Weights of a small transformer language model: 731M tokens.
MLP neurons of a small language model. Each row is named by its layer, matrix (down: output weights) and neuron, and shows model dimensions 0-127. Each number is 128 + 32 x the weight over its row's rms, rounded and kept within 0 to 255. A neuron's up and down rows have the sign that makes its largest values positive.
Before each neuron's rows, "fires before" lists the tokens most often just after its 100 highest values on Wikipedia text that the model never trained on. A number after a token or word is its count.

fires before: " " 36, "ar" 10, ")" 7, " |" 6, "}" 4
L4.down660 [ 40  60 161 184 151 102 112 125  71 104 112  76 145 132 145  85 133 189 111 120 164 193 114 125 109  80 154  77 129 141 109  93  97 107 186 176 143 107 144 126 120 124  91  95 110 135 109 124 135 103  93 107 147 178  57  69 161 185 116  52  94 144 141 203  56 133 111 102 108 107 134 122 152 114  97 144 139 106 149  99 105 117 161 163 176  85 140 105  95 153 112 104 140  75 134 153 118 130 177 118 153 162 146 164  88 136 160 158 144 135 109 118 116 161 154 148  86 163 126 137 122 145 106  85 164 154 140 145]

fires before: " " 23, ":" 18, " in" 5, " career" 5, "," 5, " life" 4
L12.down468 [ 92  96 131 164 101  89 162 119  82 117 159 103 131 139 147  90 122  93  52 104 177 111 145  86 132  63 101 129  83 141 167 201 167 150 113 138 111 125 120 157 144 152 132 115 160 168 134 175 177 126  81 118 142 124  99 130  90 136 109 139 169  64 119 164 106  87  76 154  78 109 125 170 174 134 164 139 108 124 159 143 153 186 112 160  88 181 179 117 127 138  97 137 149 126  51 110 114 176  78 153 190 183 203 116  78  84 121 191 140 152 101 125 154 141 183  54 164 138 105 110 161 148 144 171 138 104 124 118]

fires before: " States" 42, "s" 10, "." 7
L10.down715 [165 158 119 126  90 103 111 124 155  93 123 143 130  82 154  77 142 224 149 159 104 154  93  77  85 107 132 138 113 169 116 111 160 119 192 133  80 149 169 125  95 119 159 171 125 100 107 139  89  91 154 148 118 157 107 144 121 137 140  72 117 102 124 147 128 121 111 125 191 106 146 154 176 175 164 115 144  86 161 129  90  80 107 147 138  97 134 165 221 102  96 150 100 174 107 109 160 189 122 101 153 135  94 101  72  79 141 123 103 148 124 128 103  92 114 113 175 150 103  79 170 110 177 112 112 174 160 132]

fires before: "\n" 58, "," 8
L12.down9 [135 142 109 113 104  57 148 131 129 114  90 151  57 143 123 129 133  66 102 103 140  84 188 100 174 139 154 183 128 113 111 137  77 159 138  86 106 137 173 133  81 149 118 211 167 161 147 153 148 126 134 161 122 133 102 137  68 171 106 152 137 128 157 108 106 161 146 104 193 126 129 110 125 140 136 132 141 115 113  85 102 110 158  61  78 131 101 118  96 158  90 134 103 163  93 148 149 157 109 144 141 140 225 168 131  85 117  69 120 134 127 147 127 137 155 138 137 143 123  78  79  68 100  98 152  71 112 119]

fires before: "9" 43, "8" 40, "7" 13
L3.down261 [163 123 140 142 115 116 161 139  88 177 151 117 169 151 111 140 143 108  83 116 119 133 137 102 181  78 117 101 144 139 150 133  77 149 160 103 116 133 126 157 135 105  99 178 134 166 148 149  98 156 113 170 128  98 156 152  72 165  89 132 149 142 130 149 146 106 139 165 122 116  54 156 115 164  87 115 103 103 149 133 153 120 110 130 126 101 175 146 176 197  72 117 242 101  86 118 129 129 159 144 123 109  81 126 105 100  65  59 125 125 163 110  81 125 112 107 124 117 129 172 144 183 104  95  96 158 160 127]

fires before: " |" 55, ";" 17, ":" 5
L11.down566 [156 117 175 181 119 123 167 119 164 166  96 125 126 109 112 163 131 128 104 117  73  69 149 114 137  85 186 151 190 191  77 138 144 117 110 131  38 175 124 103 106 110 124 134 154 159 118  97 154 175 107 176  97 183 115 109 128 130 102  84 168 162 145 138 118 150 129 154 105 117 149 134 156 158 126 140 169 123 132  86 105 182 175 128  93 106 165 149 142 134 103 165 141 122 138 135 138 144 123 209 109  95 148 128 120  73 162 151 135 135 169 202 141 139 157 143 155 110 167 114  92  74 106 134 142 137 114 142]

fires before: " |" 49, " " 5, "\n" 4, "ise" 4
L6.down732 [109  75 123 193 144 182  95 139 111  89 117  79  60 111 141 141 122 110 157  88 128 122 152 101 162 145 122 104 130 117 142 138 144 145 161 111 134  70 104 139 179 113 161 146 140 150  88 169 163 121 136 150 178 128  99 106  66 174  51 144 128 124 128 136 139 125 135 117 122 167 148 182 104 141 122 145 149  82 131 131 115 141 127 121  48 139 122 112 102 169  73 146 131 126 103 113  94 133 186  94 103 118 198 177 141 193 195 110 107 162 195  89 163 141 143  76 119 161 169  85  62 144 135 127 181 132 114 169]

fires before: "s" 44, "ild" 6, "i" 5
L10.down537 [ 66 124 111 179 146 113 107 138 142 111  99 116  88 148 122 125 131 175  98 144  69 107 149 181  68  87 144 140 131 130 165 114 154 120 186 133 177  71 124 146 184 145 160 146 143 134  66 189 137 182 152 132 136 155 109  81 114 166 117 137 159 106 108 142 137 131 116  92 111  98 123  92 153 200 120 141 149 125 101 100 125 138 146 102 163 108 113 194 140  68 132 191 157 160 122 102 138 203  87 162 175 121  44 138 131 111 203 133 153 153 139  95 125 197 118 162 110 123 146  99  92 134 147  97 100  78 174 102]

fires before: "7" 11, "6" 11, "3" 10, "5" 10, "9" 10, "2" 9
L12.down91 [112 184 154 146 131  90 162 147  96 128 154 159  94 124 208 147 154 150  65 102 137 133 112  96 164 151 114 104  75 138 106 101 124 167  68 105 104 105  99 106 156 102 172 154 116 119 124 100 153  67 151 132 164 117 162 111 104 152 142 118 207 106 131 183 121 157  87 137 186 141 130 123 112  78 139 170 137 110 148 101 157 157 123 136  62 150 102 128 129 103 140  67 187 172 148 112 176 159 191  80 150 135  95 135 134  84 186 131 203 145  99 102 110 154 118 108 158 109 157 108  61 153 142 133 112  91 134  97]

fires before: "." 33, "-" 30, "y" 6, "ey" 6
L4.down536 [123  69 101  68 168 102  90  34 117 106 141  93 148 146 181 121 152 112  77 110 103 226 143  22 104  71  81  79 119 117 133 137 165 113 140 148 134 110 147 153 102 108 136 136 166 154 155 163 139 151  62 128  99 152  98 167 145 170 131 133 120 125 127 132  88 128  86 110 154 127 181 144 205 100 131 129 132 115 105 123 126 111 176 166 105 107 132  78 127  66 117 153 155 167 142 146 154 108 112  86 161 158 124 125 107 122 128 134 156 132 149 124 114 123 135 156  88 139 112 147  95 179 127 150 164 108 131 125]

fires before: "8" 62, "7" 19, "9" 14
L7.down418 [134 113 145 143 148 129 182 125 166  96 113 177 162 148 115 145 124 117  58 153 173 146 179 148 169  99  85  76  91 131  87 115 127 114 207 108  85 116 173 117 150 102 106 115 157 157  65 116 126 152 118 135 128 121 137 148  95 193 170 101 185 154 140 151 153 115 123 157 110 114 103 191 143 121  77  89 148  76 134 128 142  96  91 110 151 159 176 111 195 196 125 104 197 124  95 143 117 176 112 192 223 101 105  98  96  82 155 104 109  97 144 164 107 127 117 153 164 114  79 126  81 159 165 107 130 133 142 154]

fires before: " |" 61
L11.down724 [108 138  82 107  48 138  89  95 122 131 123 122 136 103 179 149 172 184  64  96  92 166 140 151 176 170 153 171 160 104 122 109 167 142  95 150 111 144 100 128 139 148 160 156 170  93 115 118 173 106  96 120  81 153 132 124 150  77 202 103 150 145  86 125 149 127  90 114 142 147  94 146 112 174 127 153 114 125 137  77 162 145 131  99  59 133 136 139 129 178 111  43 150 166  81 137  94 106 124 166 178  96 113 135 130 158 120  75 129 157 152  79 127 157  76 120  91 138 112 190 144 130 122 135 129 137 126 181]

fires before: " |" 35, "." 16, "–" 5, "5" 5
L3.down428 [159 128 126 147 101 149 131  76 131 152 166  98  71 136 114 121 127  98 153 165 156  83 153 110 168 113 133  88 166 119 156 111 171 158  55 140 141 100  97 132 128 141 190  89 118  99 166 142 136  74 165 110 121 150 118 142 182 155 117 162 172 159  88 107 149 134 108 153  77 109 111 125 136 128 106 157 146 131 133 147  65 210 109 119 156 104 132 129 141  59 139 154 112  99 191 117 128 110 125 153  89 120 160  97 105 116 177 128 200 119 121 143 142 167  88 102 193 173 150  84 173 147 122  93 139 105  81 146]

fires before: "\n" 60, " |" 9, "." 8
L4.down100 [ 87 164 135 136 117 163 113 124 135 122 132  81 102  84  77 127 102 112  89 145  98  92 170  93 103 113  81 118 118 132 116 123 155 126  88  78 146 124 118 162 106 139 191 146 131  70  79  53 167  61 106 171 134 147 136 121 112 150 167  76 155 112 152 123 131 103 126 163 103 108  79  92 113 190 121 177 160 159  99 170 157 138 129 154 105 155 198 131 146 153  87 129 139 135 161 172  99 114 157 125 116 129 124  65 159  89 119 137 210 150 171 140  79  51 147  42 127 103 119 125 103 114 112 161 103 100  76 101]

fires before: " |" 55, "4" 5
L10.down11 [126 124 186 151  66 107 170  95 147 104 124  80 106 119  71 107  98 129  91 178 179 128 163  88 124 108 168 137 138 156 117 100 152 178  83 159 136 113 103 104 154 105 111  70 128 173 146 102 136 142 127 159 113 101 157  94 151 115  67 121 115 171 124 157 127 108  73 146  88  81 118 144  99 144 126 123 136 129  94  61 111 128 124  53 146 109 153 130 135 120 149 118 108 148 156 155  90  96 115 128 129 101 141 120 165 118  98 126 149  78 132 207  85 194 112 136  80 149 161 129 115 181  97 106  95 141 155 128]

fires before: "0" 40, "6" 9, "8" 8, "3" 7, "5" 6
L4.down192 [ 42 106  75 125 119 177 139 116  76 121  95 102 140  60 129 156 105 112 123 142 148 162  93 166  88 148  83 179 166 168  81 138  85 114 136  91 119 135 131 122  81 114 139  74  76 176 200 158 107 144 129 126 131 136 160 131 207 142 160  93 104 137  67 147 141 123 104 148  86  65 103 132 109 165  87  68 127 112 124  99 131 133 143 133  98 114 112 141 117 139 149 115 173  90 167 118 118 139  85 169 104  96 109 129 120  89 150 133 137 134  88 103 120  96 124 174 202 133 136 121  83 133 116  91  88 131  79 151]

fires before: "a" 48, "as" 12, "ar" 10, "ad" 5, " |" 4
L4.down406 [137  48  88  65 172 106 157 125 124  94  87 148 123 119 113  97 167 113  68  98 120 214 158 119 124 116  88 127 147 168  85 149 125  96 164 158 139  86 151 158 150 116  74 136 136 135 115 133 128 107 128 103 125 153  98 151 110 145 120 148  56 155 137 183 128 138 157 141 100 152 145 131 171 116 129 134  81 167 179  93  98 160 159 127 166 171 163  94  92 122  82  86 126 169 124 140 123 116 147 170 127 161 155 162 166  99 123 154 141 111 197 109 125 120 117 164 118 105 128 149 137 174 124 120 146 104 129 125]

fires before: "\n" 40, "-" 22, "," 9, " and" 6, "." 5
L10.down389 [219 144 140 143 112 165 129 141  79 177 133  57 172 168 160 124 110  77 126 182 117 131 146  83 151 145 116 150 101 172 130 142 138 168 104 140 174 146 135 110 209 133  93 127 172 144 168  87 121  74 169  92 217 137 102 136  85 114 150 144 158 109 151  88 153  95 146  86 115 118 132 146  96  90 165 127 147 141 103 105 159 130 113 133 141 112 133 115 139 134  70 122 131 109 172  93 156 100 136  78 125 119 120 155 118 101 204 160  92 138  88 144 119 143 158 180 148 186 117 163 123 104 167 148 182 110 136 114]

fires before: "6" 40, "5" 35
L12.down151 [144  82 113 100 135 182 111 179 157 171 130 131 193  77 144  97 174 154 136 187 103  81 149  82 110 168 156 120 118 148 135 107 182 111 147 136 180 104 171 171  89 104 143  46  61 155 152 169 104 104 126 161 160 103 109  79 177 111 141 111 132 144 103 145 122 142  99 140 120  64  97 137 167 100 122 104 145 103 182 106  88  78 107 134  96 132 116 135 103 132 159 175 118 117 147 102 159 112 110  75 139 105 123  98 112 121 146 127 143 148  64 225 146 115 149 121 173 134 143 170  70 135 119 157 128  90  87 123]

fires before: "\n" 50, "===" 4
L10.down528 [109 145  82 103  98 202 108 189 125 150 113  70  98 132 161 184 149 125 196 101 112 123  75 135  87 113 140 152 158 192 180 152 172 159 125  95 145 146  81 116 147 119 148 168 127 144 130 112  74 169 100  99 104 102 108 152  96 135 104 105  97 156 102 128 128 105  89  96 137  58 171  65 167  92 138 119 101 143 127 151 162 161  87 110 116 138 131  46 127 109  96 152  99 138 112 118  77 139 118 120 129 192 201 107 160 125 146 108 112 111 178 108 151 131 133 123 142 139  36 138 120 109 136 183 104 154 125 119]

fires before: "1" 54, "2" 27, "3" 7, "0" 6
L4.down364 [105 102 135 170 133 112 103 132 148  78 114 128 117 130 182 111 134 103 116  77 157 202 175  67 118 127 113 124  89 108  99 127 130 131 152 175 166 115  94 218 116  72 117 136 130 136 101 108 170 171 147 157 138 180  71  99 140 180 133 134 122 112 204 138 102 129  78 152 149 155 161  84 123 107  95 141  91 143 123 128 187 136 129 154 153 205 138 114 162 133 158 188 184 103 112 174 158 110 156 121 144 104 106 181 142 163 113 114 168 178 187 102 126 100 215  95 105  92 145  95 109  91 173 161  99  94  69 168]

fires before: " |" 37, "|" 11, "\n" 5, "|---|---|" 4, "|---|" 4
L12.down676 [169 146 189 131  90 127  81 101 115  73 123 171 133 111  61 214 157 149  95 126 127 134  96 123 158 118 149 135 121 173 205  84 167  90 142 171  94 200 127 108 134  75  95 117 126  86 148 151 146 157 124 166 156 144 123 118 100 184 114 136 177 124 177 151  99  93 220 139 134 106 183 184 102 167 145 180 142 166 130 176 141 153 126 108  55 160 128 132 125 140 104  97 141  86 135 138 109 115 101 153 118 123  71 148 137 125 162 139 185 151 143 110 168 154 134  72 105 132 148 192  78 134 150 145 114 113 148 190]

fires before: ":" 47, " |" 30, " by" 11
L10.down15 [ 89 138 196 105  90 117  55 150 125  93 131 108 144 128  67 147 120 165 122 111 127 129  87  91 140 155  85 164 140 115 133  74 124 169 123 186 114 171 149 128  87 112 108 177 179  91 117 140 112  93  97 160 187  81 125 156 147  86 110  99  96 116  96  82 114 120  74 158 152 147 139 100 103 124 107 162 111 109 108 172 183 153 114  83 165 119 174 126  90 150 141  95 178 161 191 118 121  96 174 191 169 123 159 130 104  83 174 114 100 177  86 163 137 110  95 148 163 173 153  76 127  88 172 103 115 104  84 109]

fires before: "1" 26, "0" 22, "2" 11, "." 5, "ind" 4
L12.down7 [107 156 157 127 138  81 184 119 146 196  74 129  98  56 141 165 109  68 123 123 119 170 200 143 107  63 136 139  88 104 132 126 124 152  97  74 127 141 102 158 133 152 104 165 120  92 149  72 161 104 102  93 124  93  98 112 157 203 165 118 145 114 100 131  34  88 106 137 142 125  41 130 139 125  78 172 109 116 136 132 177 149 113 135 153 112 135 127 105  91 148  98 161  85 113  95 111 148  90 151 147 151 157 112 161 141 142 104 220 125  78 145 146 161 104  99  90 103 144  90 126 112 138 116  71 211  75  75]

fires before: "2" 40, "3" 30, "4" 10, "6" 5, "5" 5
L3.down756 [127  88 139  86 149 116 123 204  95 112  85 151 127 175 194 171  94 135 119  40 137  82 140 126 174 141 129 121  89 132 169  72 136 136 164 123 157 152  73 123 130 162 107 190 103 156 144 113 116 124 116 137 139 130 103 131 119 216 141 108 137  86 137 125 154 126 105 104 122 124 183  68 122 124 139 131  87  94 177 113 153 117 145 117 122 134 112 131 143 157 119 118 165 125  52 153 143 130 134  89  86 109  92 168  97  95 161 124 188 122 142 114 102 111 159 132 136 133 123 139 106 135 145 102 162 102 110 199]

fires before: "\n" 53, " He" 4
L12.down301 [172 205  91 122 142 174 129 135 141 161  96  71  91 113 189 130  58 129 199  97 133 155 131 148 165 119 103 107 156 201 142 143 149 192 127 153 167 219 144 105 118 143 110 140 144 131 159 127  80  88 127 104 153 101 138 112 153 164 115 194 140 101 110 165 142 171  97 114  80 110  90  76 166  50  99 146 160 116  98 120 105 153 170 166 130 107 122 125 125 120  80 125 135 107  68 157  98 129 120 130 116 187 134 136 127 107 122 171 138  98 154 162 128 117  87 158 117 141 182 123 126 102 105 185 140 101 113 143]

fires before: " |" 46, "==" 8, "\n" 7, " and" 4, " of" 4
L10.down270 [158 137 125 123 163 113 140 204 122 109 147  82 138 136 134 156 137 159  94 120 130 207 185  90 134 142  97 123 135 169 121 166 130 121 130 167 119 141 158 161 135  91  93 119 133 122  94 180 108 100  69 137 100  57 110 124 194 197 149 145 143 167 126 147 114 100 166 130 147  88 106 144 139 127 168 145 179 185  97 139 122 134 163 125 110 140  71 126  92 137  93 105 149  50 105 128  72 156 168 144 121  48 167 110  90 157 104 164 137 155  96  93 112  84 189 151  96 148 130 166 114 113 116 162 123 151 120 177]

fires before: " " 34, " the" 15, " January" 8, " addition" 4
L2.down630 [155 126 123 124 169 116 167 104 121 170  98 137 159 134 108 130 124 136 106  80 107 137 140 173 127 100 158  72 156 116 167  83  93 152 164 112 115 135 121 106 161 151  61 109 114 103 109 163 118 142 144 110 139 184 106 156 204 105  98 174  85 155 134 101 100 136  98 165 122 139 128 136 127 121 116 158 158  99 177 108 131 158 175 117 145 129 115 159 188 127  90 118  39 101 131 141 123 119 166 193 145  70 118 178  84 161  77 108 244 136 172 187 179 109 127 121 173  90 132 152  75 151 140 148 125 163  98 152]

fires before: "\n" 43, " " 29, " —" 8
L6.down149 [ 95  89  95 157  98 129 111 200 106  81 114 126 124 109 131 104 152  90 152 126 191 110 138 134 169  47 123 168 149 145  87 122 133 105  26  65 104 117  95 181 111  95 152 124 158  67  80 162 121 110  92 114 162 155  78 154 134 109 116 140 118 122  96 108 119 168 101  93 173  99  93 161 121 131  76 121  58 124  96 167 179 144 120 182  66 192 129 105 124  84 115 147 138 137 131 139  69 175 115 155 146 136 124  98 157 119  88 140 125 171 141  87  82 128 135 133 160 104  97 128  72 153  87 172 122  99  77 173]

fires before: "0" 33, "1" 15, "8" 9, "6" 8, "3" 8, "5" 8
L6.down210 [105 127 113  66  99 154 122 104 113 119 136 103 145  95 120 159  89 154 154 143 135 182  59  79 118 120 161 156  92 100 115 110 149 152 176 148 115 143 176 136 133 133 149  95 148 148 149 151 127  83 179  88 157 114  99 103 151 167 166 130 138  94 157 149 172 118 164 145 124 113 126 144 114 152  70  85 142 173  87 102 140 143 153  96  93 127 111 194 157 133 178  89 167 109 132 173 115  99 112 140 153 132 130 128 115 141 137  70 220 138 132 112  98  96 115 153 161 167  71 106 124 154 133 162 150 165 122 119]

fires before: "\n" 50, "-" 27
L10.down110 [105 105  96  95 116 135 157 151 136 114 104 143 160 140 103  87 148 120 192 151 119 145 125 167 156 152 101  88 134 132 113 124 174 106 123 149  87 166 159 143 194 135 105  67 121 118 121  94  53 135 120 126 155 132 141 141 133 141 167 163 186 106 111 185 158  65 183 104 156 147  68 143 175 160 150 162 164 179 138 141  97  95  88 123  96 116 125  87 101 156 216 186 114 125  81 124  29 168 139 231 141 170 139 169 158  85 134 107 132  69 120 162 144  83  90 141 139 113 131 141 138 139 121 128 132  98  64 165]

fires before: " |" 31, ":" 19, "s" 4, "==" 4
L12.down377 [ 41 107 112 115 167 131  76  82 153 103  92 134  85 120 156 102 142 140 143  98 158 112  72 125 141 162 157 109 216  90 147 130 103 137 147 130  97 166 125 172  73  93 160 228 108 162 138 124 147 112  95 148 139 126  94 149 193 164  86 143 155 147 113  88 156  89 105 132  88  53 110 152 136 114 123 158 148 106 175  82 150 114 134 127  92 142 120  87 103 125 166  98 173 178 128 143  86 146 130 132 200 131 117 136 187 102 144 115 150 148 163 118 134 123 136 132 123 147  85  84 135  78 170 131 144 117 132 116]

fires before: ":" 58, " |" 8, "\n" 7, " by" 6, "==" 5
L11.down719 [ 81 144  62  55  72 165  67 152 129  93 154 107  66 189 169 134 112 193 107 156 108 132 114 121 112  83  84  96 154 101 150  60 107 125 119 102 118 180 155 122 145 138 145 138  90 102 144 135 146  92  99 121 108 146  84 100 103 118 113 171 171 135 125 172  86 114 130 137 128 143 109 124 164 140 118  70 150 113 144 140 156 185 145 115  93 104  75  94  98 128  99 113 142 182  68  85 132 155 128 125 169 132  99  99 133 118 147  47 119 134  87 145  80 167 148 164 119 143 123 130  88 106 114  81  93 146 121 117]

fires before: " " 33, " the" 19, " his" 6, " addition" 5, " March" 4
L2.down51 [165 175 129 119 145 103 151  55 144 144 141  91 101 107 160 128 147 135  82  96 141  98 156 107 203  73 174  96 102 112 167 142 120 156 191 131 122 118 145 146 116  95  87 147 153 107 123 125 100 147 121 148 152  87 113 165 153  74 125 121 133 125  94 153 128 139 141 158  85 138 152 163 133 110 170 106 160 109 139 115 139 115 153 169 146 168  91 166 148 127 110 111  34  81 138 110  96  74 115 189 162  75  89 142  71  94 102 131 122 103 115  84 178 103 120 119 159  97 149 150 104 142 124 147  99 131  87 206]

fires before: "a" 21, "." 14, "ra" 9, "us" 7, "ey" 6
L6.down161 [105 137 102  75  86 161 107  86  87 118 138 168  93 160 139 135 123 143 181 179  52 181 186  96 108 104  82 111 134  64 100 174 121 185 151 142 148 101 109  82  70 141 104 145 120 135 145 126 110 161 105 106 149 158  96  86 163 170 189  96 181 126 145 159 103 107  92 110 191 108 140 122 210 108 124 109 140 155 107 101 130 121 171 174 109 134 106 142  94 129 118 116 104 164 113 104 120 139 159 111  85  79 160 117 137 111 109  83 173 147 111 115 173 150  87 159 164 161 105  96 112 168 112 136 139 170 140 168]

fires before: "8" 50, "9" 29, "7" 8, "1" 4
L12.down730 [141 176  87 171 130 123  99 109 111  89  64 139 141 115 108 113  87 135 111 155 153 105  88  83 172 109  86  39 125  84 137 108 143  92 111 141 108 115 112 111 114 190 108  99 134 106 170 135 114 111 142 120 166 157 119 178 168 165 146 142 116 165 138 120 103 116 116 139 148 153  74 160 146 151 121 152 101  67 182 116 179 104 132  94  79 127 136 147 138 148  47 107 158 136 125 109 105 162 172 169 112 109 118 121 106 135 131  69 138 113 192 122 102 122  79 117 122 103 121 162  80 138  53 118 140 149  95 153]

fires before: ":" 60, " |" 6
L10.down741 [ 91 150 175 164 106 150 133 118 190 126 140 127 178 140  84  31 172 129 126 141 151 106  72 115 116 150 130 138 174 102 124 116  83 132 151 134 157 149 182 162 168 117 142 143 138 130 176 175 139 104 126 147 150 114 101 115 135 107 139 174 111 158  79 172 144  93 125 133 134 106 123 144 110 107 135 150 128 115 105  94 184  68 131 105 167 120 101  83 138 164 124 126 130 113 162  76  89 118 163 132  88 152 178  71 118 183 201 112 152 148  42 159 176 117  87 120  96 183 143 153 147  54 164 144  83  73 140 112]

fires before: "s" 34, " Votes" 10, " |" 9, " of" 8, "9" 7, "'" 7
L10.down347 [140  99  71 169 119 119 141 126 136 117 139 107  88 157 152 159 135 144 119  83 107  96  53 105 149 111  97  97 142  93 155 142 202 142 161 144 136 114 160  69 149 118 117  96 140 152  91 164  67 191 138 193 153  87  90 130 124 180 116 117 112  85 101  86 111 162 105 100 111 113 138  99 146 124 156 103 135 198 131 123 112 118  91 176 123 159 114 129 142 138 117 176 125 142 122  88 127 195 150  98 151 125 120 152 120 106  90  30 147  84 144 173 121 174 140 149 163 135  45 174 114 125 115  69 123 151 112  61]

fires before: "\n" 75, " |" 4
L3.down359 [103 179 163  67  61 144 127 164  92 101 182 162  97 104 169 119 154 124 147  90 134 134  94 132 192 112 107 158 138 115 100  83 144 129 102 149 137 134 158 164  65  82 147 156 140 145 153 127 200 170  87 146 140 162 118 116  56 154 131 154 140 103 130 146 115 183  88 138 148 121 138 172 136 154  89 149 113 129 117  97 107  62 174 158 140 153 186 112 163 154  92 130 120 165 104 119 122 169  80 112 127 102  91 129 148 133 133 148  56 149  85 114 127 155 122 120 133 124 139 135  91 131 101 113 179 153 122 124]

fires before: ":" 48, " is" 7, " in" 6, "\n" 5
L11.down261 [164 109 140 130  80 110 148 129 119 142 132  65 158 177  92 125 186 114 151  82  63 146 104 100 100 136 106 129 146 135  84  48 137 211 111 154 145 166 104  60 158 140  91 147  77 143 113 127 163 174 156 175 144 120 132 173 110 155  85 123 135 199 139 101 139 144 139 161 131  94 185 171  83 161  87 173  73 134 132 146  64 115 134 119 137  91 129 161  86  82  99 124 143 124 157 104  78 106 110 181 186  99 155 118 143 116  73 170 131 173 107 161 123 139 147 170 140  98 147 112 120 146 125 124 138 108  70 121]

fires before: "\n" 51, " " 27, " —" 6, " ." 6
L6.down13 [100 149 113 164  90 150 122 136 127 121 136  79  80 106 146 127 153 121 120  75 190  95 106 175 182 101 154 147 112  99 122  79 151  85  60  64 144 130 132  90 127 122 104 100 148 121 112 161 101  68 102 122 130  85 180 166 138 121  69 205 123 144 119 103 121 123 101 108 129 121 182 114  97 162  70 161  91  94 150 138 191 145  68 179 126 164  91 127 140 123  86 118 113 147 161 110 130 110  96 110 149 145 139 100 132 135 150 178 122 149  85 145 108 176  96 115 116  89 103 114  31 151 113 156 117  91 100 129]

fires before: "8" 38, "7" 19, "5" 7, "6" 6, "9" 5
L11.down601 [132 131  76 152 163 130 130 192 141  67  84 112 103 120 148 144 128 186 166 106 151 189 126  95 166  59  75  65 146 136 122  79 148 205  90 143 151  83 133 133 108 178 198 173 136 118 114 136 119  70 151 180 141 117  74 136 143 118 107  80 139 127 164 124 148  89 146 142 158 140 104 127 110  99 153 135  97 115 125  91 139 127 146 111 165 154 119 128 137 147  74 165 207 143 102 142 118 131 183  92 150  77 168 112 122 114  71 122 166 165  70 120  65  66 112 120 130 108  68 191  92  96 128 124 174 138 112 178]

fires before: " |" 27, " (" 21, "\n" 11, ")." 6, " and" 6
L2.down646 [154 131 175 131 150  88 165 112 199  81 132 103 108 106 172 156 141  63 111  97 132 113  81  96 142 137 148 195 165 117 116 101  88  61 130 133  98 119 122  73 140 106 159 144 148  90 116 141 114 162 101 124 164 110  99 144 134 148 107  98  92 132 167 112  72 145 108  99 101 180 112  92 131 132  97 145 103 148 139 139 117  62 198  96 148 114 143  71 156 147 140 105 151 111 122 149 146  76 106 117 116 148 235  96  84 133 161 138 106 120 111 162  80 167 114 112 158 168 134 132 118 120 127 179 121 122  94 138]

fires before: "s" 26, "," 24, "." 7
L3.down592 [180 107 143 146 139 146 119 107 150  96  56 163 176 138 115 119 120 160  65 171 139 154 160 160  81 104 117 190 176 120 140 102 107 121 156  92 159  74 150 122 168 154 129 145 160  98 161 153 113 211 132  73 106  85  67 110 143 104 118  81 124  78 121 135 101 120 135 203 110 172 149  87 137 165 117 117 118 126 134 126  76 161  91 100 142 183 132 171 105 139  92 112 129 182 131  93  85 123 132 139 149  98  87 130 111 164 144 173 144 118 114 141 121  96  91 120 190 165 144 113 135  91  92 170 107 121 164 131]

fires before: " the" 27, " " 25
L10.down543 [108 109  97 148 161 159  98 131 134 120 119  65 124 138 127 155  99 158 103 131 115 141 125 178 146 127 157  74 196 161 222 101 142 160 104  96 111  64 143 128 152 128 166  93 166 111 194 107 145 114 155 121 107 140  94 144  90 126 178 167 118 132  84 102  96 123  92 115 186 132 145 130 126  67 109 143 173 148 111 107 140 186  87 154 203 158 130 144 112  96 124 142 172 101 157 152 124 102 145 146 120 110 126 133 116 173 171 115 163 139 177 169 149 151 122 139 153 128  85 192  88 126 124 135 149 104 121 163]

fires before: " |" 34, "4" 13, "0" 8, "5" 6, "1" 5, "2" 5
L11.down136 [130 134 108  75 171 164  95  65 115 169 105 134  92 134  86 136 159 148  84  86 103 132 135 137 118  90  62 177  78 122 125 120 116 153 141 160 104 190 180 151  79 109 149 106 157 101  81 112  98 126 127 114 137 128 149 122 104  85 181 121 122 137  88 140  41 100 111 151 101 102 147 167 107 102 122 113 110  76 138 167 121 100 100 122 134 131 175 127  84  93 165  91  62 182 135 137 190  99 101 163 104  89 101 139 134 144 158 148 168 102  91 192  87 137 145 111 168 108 163 125 161  89 105 121 116  91 113 170]

fires before: "0" 14, "1" 12, "4" 12, "3" 12, "9" 12, "6" 11
L10.down385 [107 120 112 132 115 109 136 137 119 171 155  66 145 144 169 158 164 155 144  93 174 120 193  87 154 127  71 128 123 119 147 100 130 163 172 117 139 180  87 154 173  88 148 176 151 131 141 109 130  90 123 173  99 104 131 142 143 107 170  99 170 139  91 120 130  96 107 168 142 104 147  63 112 138 173 131 114 108 180 140  80 160 154 134 153 182 158 122 156 188 126 115 178  62  81  64 169 127 134 143 123  73 140 166  79 181  79 153 168 179 169  87  83 155 195 122 180 118 135 106  97 121 131 171 135 125 131 105]